Weights of a small transformer language model.
Architecture: RMSNorm before each block, rotary positions, biases on query, key and value, tied embeddings.
MLP neurons of a small language model. Each row is named by its layer, matrix (gate and up: input weights; down: output weights) and neuron, and shows model dimensions 16-143. Each number is 128 + 24 x the weight over its row's rms, rounded and kept within 0 to 255. Numbers have three digits each. A neuron's up and down rows have the sign that makes its largest values positive.
After each neuron's rows, "fires on" lists the tokens most often at its 100 highest values on Wikipedia text that the model never trained on.

L2.gate32:083123150100139118101172131123115121115099089093168096141120121145123166069156107098081176127114164134110184136147121151102092122119118094129137129088171132118182143119115145090127179086133107143170126123145137131143128141127180094107123093137076125185133135136103098112135120166120101146108107096136166120123152107093157114113102117146098132105127167124152137170129148105158100118129
L2.up32:132095150147176084091133120148136153135103136125148113121137121158105118102205143098104117125131141158157114147149142169101116149109111085105169142111147141121131091150092130135131156085136123139141129104131099139101142102149148120142064095146121130140166145100072109186104119123113139119161130138115174096105131102081121124141103131138127151084114171107136118116118135150153102110140
L2.down32:113135102115167110106151123065165126129147120130128156099150127139114155125121140159093113167127130178151151129123135126092121142151107098085114107114146115111197080103131152119096110116145124150116121088142116135114139139095144104124150125136134089150143137107119084113170128102110154104120108121133120141152144144137145114131128090157161167073123129172135122149118139166187101140162
fires on: " are", " is"

L5.gate259:088139161134151117132120118122129136152181125173164146142118138152144136143103131121100090090156147121178187115070150146103166158096154141117140091089150091111154155105143131108164112128129112172152136128163116144123139117144104122119125151145118123141141162083114145115112169147068160106102117080132119154150150108125070139115096143113127116130146112130110112109129128107115144124126
L5.up259:141145097107089123194096148113134157120145101121131104148185107104150100109126150098093117136127154140147165143125155094186094115142139108155107118145144124099102126144119144153120137135091126126127150161162139179142153161126111138137127161057131090107119131139077122153148124174121140136091140107136105114128159103129169146128149133122078072103135106098143108108070171146153113116182
L5.down259:129153075170158101114151155089133131162147151126148166140143136135117105147068147139116116131082123134117143126132118140159147132161105093126111126111074100096175168159156158168160101124112146144155141135118155140138126116108119123123116153075132100149096153105124116158071108073156137131136118152109164151140168111148150159149093117152092078160156108139129144159120109139109127144128
fires on: "os", "ens", "let", "ire", "ons", "ass"

L4.gate290:137136122146187105115114105128144119157116093120179110144136116114164131136099151142108169113131109147128130095140100175126134113144183162126145107157110139189141108115092141118114183121149109095116127116122132125159116125149108123141145130127123145149136117081121116108135144148131108097134105138132136137155111099156158117108122113114136116081126147154121158159166157133106099136155
L4.up290:105105094119104149075130113124128136099154153124126093119133115151103102085142130179107112094145117136151102077140108149139126108137151114130130129076113151163136106117099151130092153137123105142107092124142118095128135130127138178093133146130120145124132130128133119121157187137115108103160112134117129122140117129098081143095123116125126095118101118130190180134121105163123120159139
L4.down290:141161135137133130109092150118141119108148118124142130181115175161097133106137120119137161190112110128091138162103162149106140141111099119133116113126146149135185120139124133087100134160121126156148144116121122128111111096147119136064150176118150100117129131130100142105145113107109132127151147119149120125177121117119119123154117147102155132131132099146122161097094143118129138115135
fires on: " is", " =", "ered"

L5.gate281:113144116099135137142122158173152121146133096116131093107129142158167146140109067127133107167100105156131114119163149123176111092122110138195156123115158142121116132100085127110098113153138111107134134145126161138128112137159129125140142149157160194150169148086081167131127164153119129141119172139146131146163137104115103121084134126159132098112126150137118138158078135131142110124188
L5.up281:135122101146112130151104135118143137111176170078175106138123153157115127133120137132114120115129110149142143138130113117124129111138124088105160124123151128145160195135115118115112119117142137135137164110112144093118147107107100114127110124148133106126124152145118121137145103138106111107129143152124146110161117108163105099099159076084093123094110131101176170142128107108097129148119
L5.down281:117133124141133101149094139128104133119145126122124105137171134123120119160115153122114106074138151085158123121103123132088171139167140156102100127133132146168148087163109150180102135181114124138133146132175136107094120143103134150113086130149120031142105130136186141085122094087123100132142107160128131125166091114123133084138132154117155081140108153129163137130108082148099104105129
fires on: "il", "pl", "in", "ate", "b", "um"

L5.gate87:126116147138098162104139172144114086124088103125099131157152145086141140124152147119154135153118109132156125144107137101118082151116172123171108117085123132173155096140146103103134129121094162107117172119101119147102109161157102176144133163159123124161137133192104155128099123099149114119158145152148124107108113122097124154161146150188121140095132143124121128123106101105127063106135
L5.up87:120139100114144125152098139104087105086140126132134144124110157153118129121134124139136104148096106136091084120120151113097155151127111113089110159141127153166162180108151138108132101176109121145143148114085128128132118088137099110127133160116139127126109102151127153096145104135128098125178128103088147130126108119140114119142130132149174122128107099090131150089133096123092138136107
L5.down87:137160102135146124111180074114165081131148156160140156154149107130115127157105138094141134141120153130124122148113138155143085116085093111128133110129150124122134121114186138172082099134111141154115108134163105130149107081137145109101128151089135189124129165101151124137130179133126155105169135133083100125109147119123133125082170164145115167119146095117118138124102068103137135149113
fires on: "ot", "ra", "p", "oc", "i", "ia"

L5.gate251:121144132127143142165101133150149150127147125138118104110129105109120139118152151118085113121090110124112132115159136138082129142138141138129114097115147141109146127148144174150113087149131132110140137131105180088148125144117145116133117123154099146143114119102117138097143150142115159122124137096125133105144095126143097143145154181125143139153125166148082078131135124118097139140178
L5.up251:137126073159127172139121158106135178073124172129131154122098134081135149112142171093090132123058107153125126165093111135080130118107131142133134100177127118084137120138102141088124119115168171111126122133141150108139112126086112137108159135082128137137138095113171132102118150115126135173103093109133145130134120109107134129144117127084105135152146125136105155112120107157148146120153
L5.down251:146166119135160069118161158133109126163111150152163121155133125140101108106137143135130116105082121171133099116147097138138090137132152145118124147125111139082139132111169107136213123190114147159155134110113098084137136120101141092156141085143109150095111096114135121120147106133086107144104128150099148130137112136168141139127119149150106110101136132099125127135161135164121110116135
fires on: "ays", "ones", "ons", "ers", "ins"

L4.gate245:142137124158090126100132126151101171136190104138156140080170132144100118088131132151129121108120132135151123144100106142136126116135123142138114100110152141164109168146124117128118127126125127110083123150091111133116133135143132075158132095117118139145126152131136164141115153098129144125136134102127064154105113138122119153098108115126101127143131140127074125149114154147136108126108
L4.up245:160077112145142127130135131109145171095181148100166147122171104115105176143140139135104124106150093116126190121111114136103106124120113121123131120135115131167110192118121131119150106149122103127104058161100134116128131138161143071115152121139179121135105122159124169148099146145151116141180140149108091144109145125154127194069139143158147146139113164131103091132131148140150141143129
L4.down245:144094112101167126154101088114133118123151183141089145147184117129135169116121145100145088101171099102114162076119113104141146143102102132161137113151119124122145152137144109103123143141113102111183134165120118148125115127135119152095121171131140138132121127136073147135088112136147151135126127173151131129113131144143181129112145153119142122099107071111141120134117121145101106115146
fires on: " Ad", "ant", " gen", " us", "le", " of"

L5.gate237:161142117129103138111093103132115105153094174100132109174097138136107114150101131128128131143095110136113179084101137153113107100126140100146122136094138144107133155100118132139158140168118103103155093113146162144123101105154107104130118137160084125085151102134145135096111103122110122140197169130132099126139119101158148112093151161147126095117126132056110116097131147088124133120130
L5.up237:145170143141093117153109141131104102134140114151125124192122135136118156105116152122132138157125124161084135114115129130128149146127151129210169116125175152107114150131140115142128139114113125142155104112125150107116111127139135125129078126145078071108131136153139084099123120096092162147175108089135104119126136123185111120102175166122116109104143119120123153108154097080097128139119
L5.down237:151077116129135165129109120131116117180144125120177095173108116168093160132109152108112117107162121123118105135124140091135115123103101113134119133144109117126108174122141125130136164134124116158107123111149097121149098135142134148140124153155159114112138105144109085098111113147127107165139115138129121134137183125108136136155119166135127097152127155121085085117176124112162122066134
fires on: "\n", " ex"

L2.gate258:089116121165096131127124141136130133126128090115097152152152165120116154142129127112140116136121093092124132060117118143152105115126102131110109108103124127104113132156171121139149136145174098073181084133125153118178089102122094099149147128154110140148113125167108092113166109127122145163078118125103147152138105117127117137149182111141100137121153121147125143115122154109138131112133
L2.up258:122130172120131124118147088139118128110145111122112149132113143136119131193099125145136079134187124113137136090091142123137115129128082150146128110136142136101153147145149109092136125078150134144116113150135128154122137093142120151148130152144141122124114128083167106112140132118160131155103124107124134092111126142096157137087145121135128158115133151147134133118094143101079135139129
L2.down258:130147134127111106157122115129114134118154154101102154162089124088122150133124156156145087105148134116090130135128169124092093126131094132114141140108127129140096143173141099107111131147127126165120112087142127115173087131115141095106139103139144203112102125135144149132118097154130138138112076131126164135169121126109158164088210133100140129118123157120098144138108141142127122139101
fires on: " sp", "um"

L2.gate29:115170142143126141135114146146123113174128101097084099138092142134155139131127197131116136135106115122160112130119154184124136157131157094123216145134124149131081088139107107120120138089100118101133144156071147130156113143121167124142138147136135103093137113168141122075142166112116152132158089148137133127128102142133110133109136095123140132140140113089052131092139125118128167126173
L2.up29:134107115127147117153112126105160099157153093114094093118157151128142146117154183095147095118114113120119128102134133172145123137120117123130179142146145134116079104126152105107090127106152093110131145149093132141156105138140118115180106163141141100097099132160127130144093107104110144128171094125176178123142124115145189064117146135109116135133159123141076179138123087118123173102179
L2.down29:143145148164151129143137116131086158174127124079126122147107171117101124122130200136149152129124124157086170130135120136144154131145084157121169149144096160108099118139144105147110122112137103108164126145103118131151117115129110143161120109114100091099149134138130139154142084137122117144136124174162146168151109111125152105138158154075120121142159131146103159155128121141169148141133
fires on: " re", " Sc", " sc"

L4.gate297:102153131156134112131117125124126123111119140097144125130185167158104143120109143119149103166136099127110164124096120121142179103080159122118170131175116155097201126129135167131137147128133113149109063099136127158144143122135065110158115134078111119153128132114073098193122138119149087108129086109142117168169104129127084154152143122135158124140126111167122173148129158122130127151106
L4.up297:084128105147154133106116091132105131095150143094152185144139110121111136112132089122171164153104138165107145073148092096153160101104118147077123144129138122135118106106116142120125131160099096146104096115143142124133099134103107138143122172145119096127140098076117116178112140123139113136144160126137119111115108080147120133126145116125146095157104104156169145166154103089104138174145
L4.down297:119141084154145141156111093150079190137149110128124178138120124137100145121109130134136123123089130131128142124126099133134143148118119104111114108114146082111131135156163170137165088149110131167133135152152130137142169179141168111096134144122122124129124100158087134126113083112115138128118175098167123123128126138139137139140168110122116148150165130125123131194162162078077119141120
fires on: "\n", "8"

L2.gate47:119156157094148155117114116158148135116112138135133133121149147139098137152129139133134101104067152101144134167109154088120165094126159119138115135155098128108106086109121109156132100154099136144142108115123125194155115117143157135127117150131140141140117121112099085153116171150147098135122140137121104106131152103132133134124113128117130156126118159132134145131165079103136118139147
L2.up47:113120125107128154119136168123102129080085148119130129113133121130119138155094125118111098130124124135127135110139106108119155106117173113134111097155140136148123125095127179117128174160096176141154108095125149163133142101116170147151157134173159146148111148130129128101108139180106096142071132131129154135084141115130089111152111160137158144091090179144089154126147075103145079137139
L2.down47:148125113119138113112136154117080172125141136152116146144136131131126111099122158140128124138128122101150179144113122111136104093106111140120150152154170135120138145093152149175137110141126185159112118145095163147164162135166175129168128130147119068171133147177105129159141140162123090147113139105097149142138148123099115130192135078151137090156140130116117167103126106123192136118158
fires on: "\n"

L2.gate251:141155136140101100138127170139136098137122175156142129078126136141100142095126131121158099151120116112129151164112137133072141113115140148086088101125089097113167160089125139140121139172146150138145149130143127116111161160142171133144093129160144133129161092138111144131126124151122092095098097084132109074098109124130101109122112086121137150099134118095106154144103113090112150136138
L2.up251:146130134150132139150120078166162127121081148183130082141144137118137114142112125152131119144086115120183163134171145090170152094134142109099116148151131186130119097144136106148166119133118118102120170102168119154136157126122112144105157149108139127134109107132095124153085162118171107116180118142112096150152138134158127153104126140178129180136112106130096106136119118155113100117149
L2.down251:106093113101151155110117152141127170129157131108124125183113117092126102129128127141171147085133098088113184103149117112105102109096141156100163116145153133174169182127130144153130157145117107112120178098120129122134141134119102145133102131136143125119099182115141082125135171117069120172112147119099108092122099165122107137141133095100151099141173127117102135100106140113153105133135
fires on: "\n"

L4.gate237:141123116122115143119101130163110127115130106161131098131164100117110128148114172126184141119148128154131135081134116102126071140172067146105150130152126144065111135159121094119116140145118135177101107124133121151099117117165126122118168139079122174112132115138097193111150148127139123095109139120133087159108132147109115121170153133147106148136127092142156138115104133111121145139121
L4.up237:080135143131120124120170145139147130144111112152115117143180122102130167144129100116183142127122112119118148072142146103132083133161150122157114133153169149108152127119153099145114104168113147140121097108096151148102080110099114126134136142126086154146127098111121161148178130093112123119133114115143131152110133187139165112145132105135153139122112141093094184095099087133120161123126
L4.down237:105096145120141119144170158137140111140125095144117128137100127095078145128142128114144117129150156153133150085138149130151120133111076156106158078163161144085105166189113130138126132155116142126131106117112107148101057077135124102141146130105143174129156160122102146120143150139102108107125151116150115160075183147077112154117168109165108178108129081167142127120119154157141114162097
fires on: "ra", " dra", " n"

L2.gate273:127152089142114148154149166120106157138106131121110107152140106131120153177128149145170122127130155139150160093133140122122133153147111101126139136116165085127140144126145056130086146129135122121108156105134150155080108111110134140127118114094156179135073131172135125134115120088106121178140125172133098127129090081138154152149114126115103136143128134159143186153090146132180162125118
L2.up273:118152081148115143101145130131106130153108130137149125120092100132145110107115187144155109127134159095121121147119161143128131183158098108128158126122187145179140134133142071122134120113161146117117132110081163107081103131171106159096100133110136150128191129152132131122132159142111157129137139107095128131142118132112162150134116164117123171154154090090157188145139119113128162122130
L2.down273:086122086136124092128122111159095149127142136175120124158102106118133086110118137145148120145114133081140115119098131124165148162102122127131131140135145145142152126096110084154096160109126121092098147128048137085113114157081114127057127069153131120118120123171095190129139160104162145132134134164113147107075150107135129125154108141114144152106112123114158109148175109115135151136169
fires on: " st"

L2.gate154:116139138096171122182095078116168145117124144168093131118070113123120103139163149128157146149135140164146155148117123168103125135109130159149123100133122133159150105122085198149117074120125131093161143103153158150109128097113136180134134128116132134138140184092105121106135157120057148147083097135136132088131133130108126151141116179131131148121129109147114112129161136145139108107103
L2.up154:112147120100153119162105087123133152076087116164125126155123139134110118104154156091138143123115143152114136141122090145135122136176100173112116105162117097161145137145109131092100164100120167109141129122139144135106097104133122137168109103144158146192140132049121135101147141132154105147097078096144146102108131130150094134160110141148145135177120147139115161121149118125143138131119
L2.down154:074126090135140126157134127147109181149108118113149141133118156153086134123156120153076142149109119144095160138090133130113124151134085142123112111151132129115154189140129131121148154114128137138150132153131134155164079120103118116101120107135106138131110135103107092119103163140096126159117110162122113073144141125144139106119088176119163155107149107108098130109135080155091153129120
fires on: "ov", "ins"

L4.gate186:138156111142152135214093143115119149168098136131112106133126163135104123142125143138158134116107149156147137093137122131090141121149137147120198161141117120127135151121119119109151144147121122111127099110144109121166171130150137118129111107144116073116177152098153131102084109097136149122129141091129174130143108107177109099179104148092108104156127150135149154121138121115097090108175
L4.up186:136144092134182126166103151103108152161089148101128119142108126132125132113143172120137143140109129122137129105092144096116126116142164122119152154112123129126123111148098131087153131145147125117116097110151076103178142101110107167139102091112102133145130159129104140150101144162127121117181124119135173100184155105113110133139147129141133104196103090122147173099177136100115134119177
L4.down186:131114117156143140139111159157161136156132117130115127133136127125133163131135131166149112111094114153122141108046131106115130115104149130117134139134130107118150125160108121093161104131115158171148122063127141085173197089139146154158081107128114025096139150093145142114106129144115124129115123114160140108155139089144101161199104102148112118155101132101135144125157125101135173103133
fires on: "\n"

L2.gate234:113098133156155135153074134140164106170118143100114127140106062152122141102119090132161151130080157198129138095115096112090130097139154154140126129135102141156150145089084146134121108147124114081121108086141133154103136133099104099131127144148147099110111106148106117136126106142099113146121095081143178106166096088194145124164104119156125161124097129160153124143126143141119127101138
L2.up234:098107142129154112169103105109112114156136116090134121118095076109128141128137126107164125136112159167137143122113150083126129129148148117123142149158096142123117153097121131095116130163117170107118114111129129149105101127103147139128106150098134146155131122145117076132109107114094135140122042070148123129141129133167118081185108131174120163140101123185099131131156117139120133089133
L2.down234:105104114153138136146080150117135148158138111129102157136154135103112120130161144157120152134130115145117113092108133156099147092109159128141116154124127063098136189094136110119163132126117178149129174078154142109116126114085117120109083130137094067151139155123112133147103112099105138121135148116207118105138136117153094145153098149138143139150124101157124143068113122104111206098165
fires on: "===", "ors", "ins", ")", "ers"

L2.gate151:108126137136165110150130119084162138153063141171125114111101055122136107125115146145139119152061089119094160133127104087103149153103126132127148103080081114134097156146113122113114145135129117124153111091190127123151114137128106114117118104152122116109118084122132161174131138150163133122129091136154135119136114124132107109114134144157128138136108096096120113141127116117181145149150
L2.up151:107133122113193071104091143139125141114083091132124119148088107115127161132126134121166160120134147113160140154114138155129155183116163138170144113122114155115162178067154125166132131141083103129141123161120141119163116113154138109123129087102062102110117150134128130153151172119135123126130100143099151120110165202126109167104071104167144121116139099137122138146119137105093116125157
L2.down151:153095181128131108094108119097138122112100124117103099111121100139129099126131105135161130108108110144083109128121120114149163168108110101120125113099096128123106159107120179141113170154132161091119132165089161131136114114161135108105080045098133129082151139141168172122129143132111128147136144133144128100107131137095097137137119108105152147074133106099106122113143093137118069108109
fires on: " ass", " Ass", " part", "ss", " conc", " int"

L2.gate168:107120096090127150131102103075080117124076147129141126120142142169120094165130136149116144090121130142142147102095136188111115137146117128162175110106135136100138171137112157129131188164093126109143139172144147140164180104128147159096073123127106169116137134118119160107100115142132153105138121120144129115137115161170147077130091146123111113123123101129100176147115169094154133095174
L2.up168:167128118149126154132118133157093141137096102105121108129117129111127096154146163132112112103115153146126152150115168147142139146096117162124103128092094133111114142115148160106104142139116109160134148159132145125105182123120153121135120101118108129096145165119075164143131116126113137164138139178118118074124116101151128076137134117140114099091132126109106147170116136125165116114169
L2.down168:127143137158157158120098136145091129115100095152145133137148089110136090080135132123112050137136166114108117129151158127108176152125145129131110120115114147116081116128158106116136145114097108147153132125134173136094132107133180136103100098134166113070159119104158135155167141154113126099109147175084139146128119149160109148143111112137147135141119109101067128155130120103111115137109
fires on: " ass", " San", "\n ", " Pe", " ord", " conc"

L5.gate139:174124157100141148137155101139123111120140140127120118096130162125107143135120122160108150144175146138091141095133082167137121121127130142195056105142126126148121129136144128142115130118116115120101066111139110107149169144143127118109103173089181080150097149146105127139163166147077149089159093145122092134123071132091166118132143136108075129134135136117100103150179142126128117128163
L5.up139:095114164167134135125168137125132073127082090110121128137103145078123089150162107139143163127155160156105132137151146103151108125142167110133155147121150125145131148151101114147126137141137157117119152095137141121160121113116090128151146129149134126139132152142126162100147100168102120128092104153081146118137107165148150093141154146181112075183131125128083138150083153158116133140079
L5.down139:126158127164131113161122102166179131144133142140080132091148140100106115154124126152138138092143111140159157111123141113117124119125173097124132060098113093106109126145102172181157108100129140184124099140133114127150121140157131128099092102130131093111129101092145157142105150139152130114169107111171149115153144101106095112141113113151155117145093126105116099150118111129139087117123
fires on: "p", "w", "m", "ious", "b", "it"

L2.gate229:107149113119131168129179130161111119152087105129112117121144164130138076114107168127179119142084152137149103149149117105073069143140142146107134126091154134151158116108138095124130152173095161128111128072102139118127107151129147136090113107119104145140131117112152118165164128169096107129163190181149093112065149103113111120066136120122133142120086117109157168088150102157110183111149
L2.up229:100111137157102158150156109108116146179149106142099101139117122128163136097130112134177148128140141099147136131143127115163155134108114128115132123151095129097099119130139123100182117136170107143084106126110122139132170093121142139146139130167145089120123131119122180106124114104118119146132131101147138141149103101140097099146144158125091141123159164113121130086104147115106140138118
L2.down229:132070117140098134128115118171132157143141099157105101173119122102115140124119166151121136136092147152120138163131142124127114131099101132131135116174119174144164109123150109131133128166163120113088079123144139167109145091071139119143134118159131132153115121148166189104129082097186151107118150132149109087126115104125159144137128104090103105148158143078130122155143126156101156113132
fires on: " st", " app", " St", " law"

L2.gate81:111119129119142109138147148164119116103174143118130109168155149116118118116116174113128117107146136172105143083108139080130109132143144149119134138102111173144134121085144175116159107093111136129125135141092167151111137155121125132105149170121151120082110137146158129142112127086127146123153108132117109148185126128095111189102117088140131103109155109180108120138120076132155092149168
L2.up81:109138141143091077140125136070081148136160139120148090146132122128157112155118113115116122084161149149124151103125132128138080121122113105156151154140135170152100110120145119114148132152101129166113165106108123165132110110122165110155138113106170135165143152096113106095145111129148093162163164127101118159130137115167099133083131140134148092123160111128147138131142102146132143130144
L2.down81:145129157113170155070133111121171106101128131145095131140139132120130109103169129098115115124106132103161140074126101103138129170085144100158122117154170140119151134132150134121163133144091134123135122152148110150091108136122132137141134151131104152087090159121115143120117170121132140143144139138190152127114172127117110133139170149143159149152130164143142120182141141185159126166080
fires on: "let", "oc", "ra"

L5.gate42:128144128116112143107152096114133114134112103121085161134141087137117141127098147133135153123119132111119113138095145081151086121116148151109121127071097145187123090149104083119131152109110106143115118113114135141115084133103172094152147158143108129125109149155091139120179133080127130133173157158130104146149139134126150119147157145168097129124103139127160123141155128112168133131104
L5.up42:159151134120122130110113133121187151154150134163107124167166127113106105110092147165123167105104158137089103085117146063146094140144113138109148131085093110126125136161099080143147134151155146116133118170114129152127119122115126086141148198163142122099125140149183133154129145093190144126150142104100095127094137106113138153119143140143128133123111134105144126109151136136174140148130
L5.down42:121074132106169093115117112140147118124143115151103158120121110134101100110126151137120076121119126122130078134117127117150116115143138146145137125141162166150124136141100134136102103113109135139109097123137091120061130136119111130103142101148149171151115130103152161105146121117027134103128109109149146107125156098133137136137179136142118155148087100127148161141128094129092131132163
fires on: "ra", "or", "ase", "ran", " tra", "as"

L2.gate312:131185068140141138125114130166117146151124141128173139123136105162118077166122133173151149105148095115148183139073087139068113103147141122111131117115117144116091096147145128131116136105156109109119120076104145159104161123144123100125136133099127131116133092129094145130105119112103136104151124163169132124124143200122127113120133155137123105155087095092149119113140135132125127148124
L2.up312:118136092116101111128073140110172200138123139122151123075144116143115072127104163145126144142100126118130165102133107132103092123137138110140146102101170189122122159134113138126116123155178137109134092114095150149134155096141115114152119152142159135093130087166078119109138116112115092101101125139149109114120152166129143129122132171122117135145058154119108139111120087124137138191147
L2.down312:071107078114128141140120176147153166161140120111122118134146072119111128149130163151148172111149093146127105115119112123053117154154116129115137115124146155159111137183130116126116163192140105122115090159131142129112137088156105121146127093177144136091120151126092093100137087131130087136142091129159127099065146142104123174141127131154140168119114149120125118137141118109137127112151
fires on: " n", " var"

L4.gate244:155111141072074133150115095134139176109112091125159125054075101164182137084126126117130164101125094134122137159142143105157128077122125119174140105156133099153127112105130128149143122122148115154138113121133142152148149126161146139120161140119134117110099118128115070190142104129087082135129128102119110134142128157105102128102126165125122119123149126169082146123164122115161123143160
L4.up244:177136174127080120117125100138123155130087111145157132096119090181136136112123102147105140089108151140153163144111077131167142099109116156137143115136142108128094099157132140125143120139146130161083125124131148148116130137172142165114172095093145149097124150152060098180133127140108107096144144129137083136104109126118129132116163171157154095123147132115112128098144157141127094116133
L4.down244:145101132129131154094126137136161189147069123111141103127118068100091113124129089104173105140140153141110164131085129156139115131143106149116116126076109121139109141107110097128152101084126097117096175145133131184113129160137137153098126109152135117066130131111143117109143188105111132123106143151203094133117134114105100172131155134106179132112152139093095160123147122143126149115153
fires on: "ree", "uel", "aint", "\n", " located", ","

L5.gate100:138104123128164109120116128166083118128134141169122098106124105097085088067118155103116148132133179110131097130140130119110135145144136105142162148137110140148149112114093167116128131112131095136155124129156125123160119130163152121105133142099089135119124090141143164105140131127108093097177157115116136127150094123083149108136085132091128171119139168096126134107134118120129109139107
L5.up100:118143119113104096154166097107124134155110150156136101133166135096134170092103132161123165142163112139134144132109122124100076123095144160142100163096134099145084157137135116147121151115154166135112120158063090139149129108139132143093090127125085134133130101101121099144118101089129126083119127127127102141146105128106167077142128115122128127176137161086144122145151111106127137116099
L5.down100:077156112165107140139148120120127170172121112142126118128149146132147136162164103138092127132135110127098141101116114134101102098145134167130124069115141134099144161154120119138138140124102126134125146120116094144138183120156117128105066097117111098148117152113168172157154116165166109130156124126136131129101129114171159118096150134144145103138112099150100129162124133129158128106118
fires on: "t", "ter", "ol", "fer", "v", "b"

L4.gate194:129130146079165177163086109105159126109127106137120184101070135148109103168086113136123119127144098224143131096136162127140170117157098110131153132142121081121077133123153108116098160116131158144150126130141171129132094121149145139125160163120129110163144124166144121133161185149119146164126135159154094118131117067129111153114161122190151160127127114073097116136136133146128109160118
L4.up194:139115116084103112175148174156106119140145098119125110167143109152157101114114167098121107157087103126099131154082117121148108145141152092114135115081198121148099162145114115077134125170105121101153137128084068121132131138158154082147120174106096154162110124096147122124113153115116110070099108139136118136129098101139157130125119107110130099100090137171127102095118142106078168114123
L4.down194:151136143136141099124119113125148194156117119132165125175148140131130141143116134185165125128151154142105085152124146130147142143143107170120118140109117135128046169128137142108126162177144092148093135153152147107098113158075141122141115121121104121114116119131105107093084104109131098096133144146132135140124118085137106104145146120132104090126157161137097106115130117113116103134171
fires on: "erv", "v", "ett", "ent", "enn"

L4.gate211:093160097158136191133133149123132143122101145106118129153109148128159129117097177135138056146146169090107118124142101160152135127091166126120137142114121130091148122153116088139133092077112121132092152132105079110192123123122146103144127154109155151117152110163162136135093093134141135133127136181144163142132098164149088134131134117109123109155136178146109141144094160117127141122166
L4.up211:102153134117202142113138141158130115111177134132105181147095132130140136115105152104126083158113115134104087134113137141137151106125121137130141118161092126111128127136130113147137091115152150101112109127105102121145103159139124111103166152115121143102122172133129077147099123162135118137142130114126139110177087117139137151109149120077139130135138139163104116128112112080108120149091
L4.down211:142152108153123083132145130142131119108144170117133148128140163097106129103109116183152187143152110134061172137105185142154130136145115125100158140090118124121146150145087084108117084128139130156121093107141129133142119101167101123164153133188111060102126113142124121118103126111143057083139140142124123132124113158172119137101146175147092136118127097137083113104128101124161121139115
fires on: " sp", "erv", " qu"

L2.gate63:131131121181131154129147154128159107149125176093182134105078161119137138105100137128109087162134113131137128121080127081101130092116109141107157128132114091176117125093129120103101140127139136119159114103133105134170108097161108146129142114144107144119161088137100154093134121103110143104145145113132104119145128131120148158150085124140157123157090141125125156115148115136113178093115
L2.up63:105124138137128180137121118149116086146102165124149108145158113149129119134135125102126133088103149169145149124086118076145131153153115139153134159168106142096125115141147131097128134107123188143125127113157091122125190111087164158149109116118147101156138117095107104127117124129098117123162093148138151136142155080139111119161137125158141104097111160147118156147106116093119077116202
L2.down63:128147117118140140142115121153095141138148115088143156111128117161098162154137153098118124117063165155128121159128090126130098143072152154167132077120126154087109142169173141128125150143133145144107173132154140102142178149162142134147113103136146099151073136120090147141145101118108143163137119133152113128156165143125132132173152121127115127136133070154087124166155135131133112098188
fires on: "\n", " included", " like"

L2.gate317:122142129150111088128120127135090116147117152152104115127170133140134149149165099128100151118138143120078090171129082108119127166114156124108146145141112126148130121107128095138147119144097107124126086106136102131173117074125138136154146147142107107117132075155109143163113144129092161122160128151145155138140115099162126128066139159177142147133101139145141116066096108137117127137118
L2.up317:113085107146146085118099164130102142095112146144089150143168173152150092113139097103135134083115162134104146120126135141106157147112165117178144144134141155114117137097130106096132126134118125180123130131107113107160086070152122133141142131171149078146135092162127140111123187141127143151131123137123133149119122138150120120086126120180131136165110105084123118063091159152155153112126
L2.down317:081131089135172112168109144108100120148126145154155136101140125100123120136119130147075173138138138131166149105147106137109167168110140149162149157115149094120101120120184110128139130136142127200139133131133116108131100131093094141180155114133148149134110103191126109121107151162078159119152084127113166105089148129109125106135165145135151151137110127093099147094112133108135159124102
fires on: "p", "rop", "-p", "==P", "raph"

L4.gate39:120123120162085143137165136136131134148140147145103125108122167107152134141126140174103130133119076094131124094134120113109112132091123118142134131091110136087113118128154143182126084096112116182133116114142145112130076152108138124146118106113161126122149128183184127113123104171097106132147148119115104143125120127125078137088143123154099078128100110155188144119142167127109146124100
L4.up39:076113143110089133153156136109111154146111137130089153123114151103153122178117115163122108128135140111131112116128123080112120137122110116102118120165122137069149158122155160150128117103154124160125123140166128091126141090100170080124113114106147119141110084124136123114129087154105113116145097138143145134121131107140096130105151088119103132157113084179152116108111128138088145147091
L4.down39:100106100147146081168130129137139151167121160100092196160123146093115160125112115171124129133127154103122150126127126130111149153152156124180135133162125104151147097160119102088146106114150145208125116104164131131141111132121157112085150128161123148096081061093088153124125166158121106105151092131126125111176155107146112110094181111116139145115095121149123136114132119164142119140112
fires on: " sp", " Sp", "p"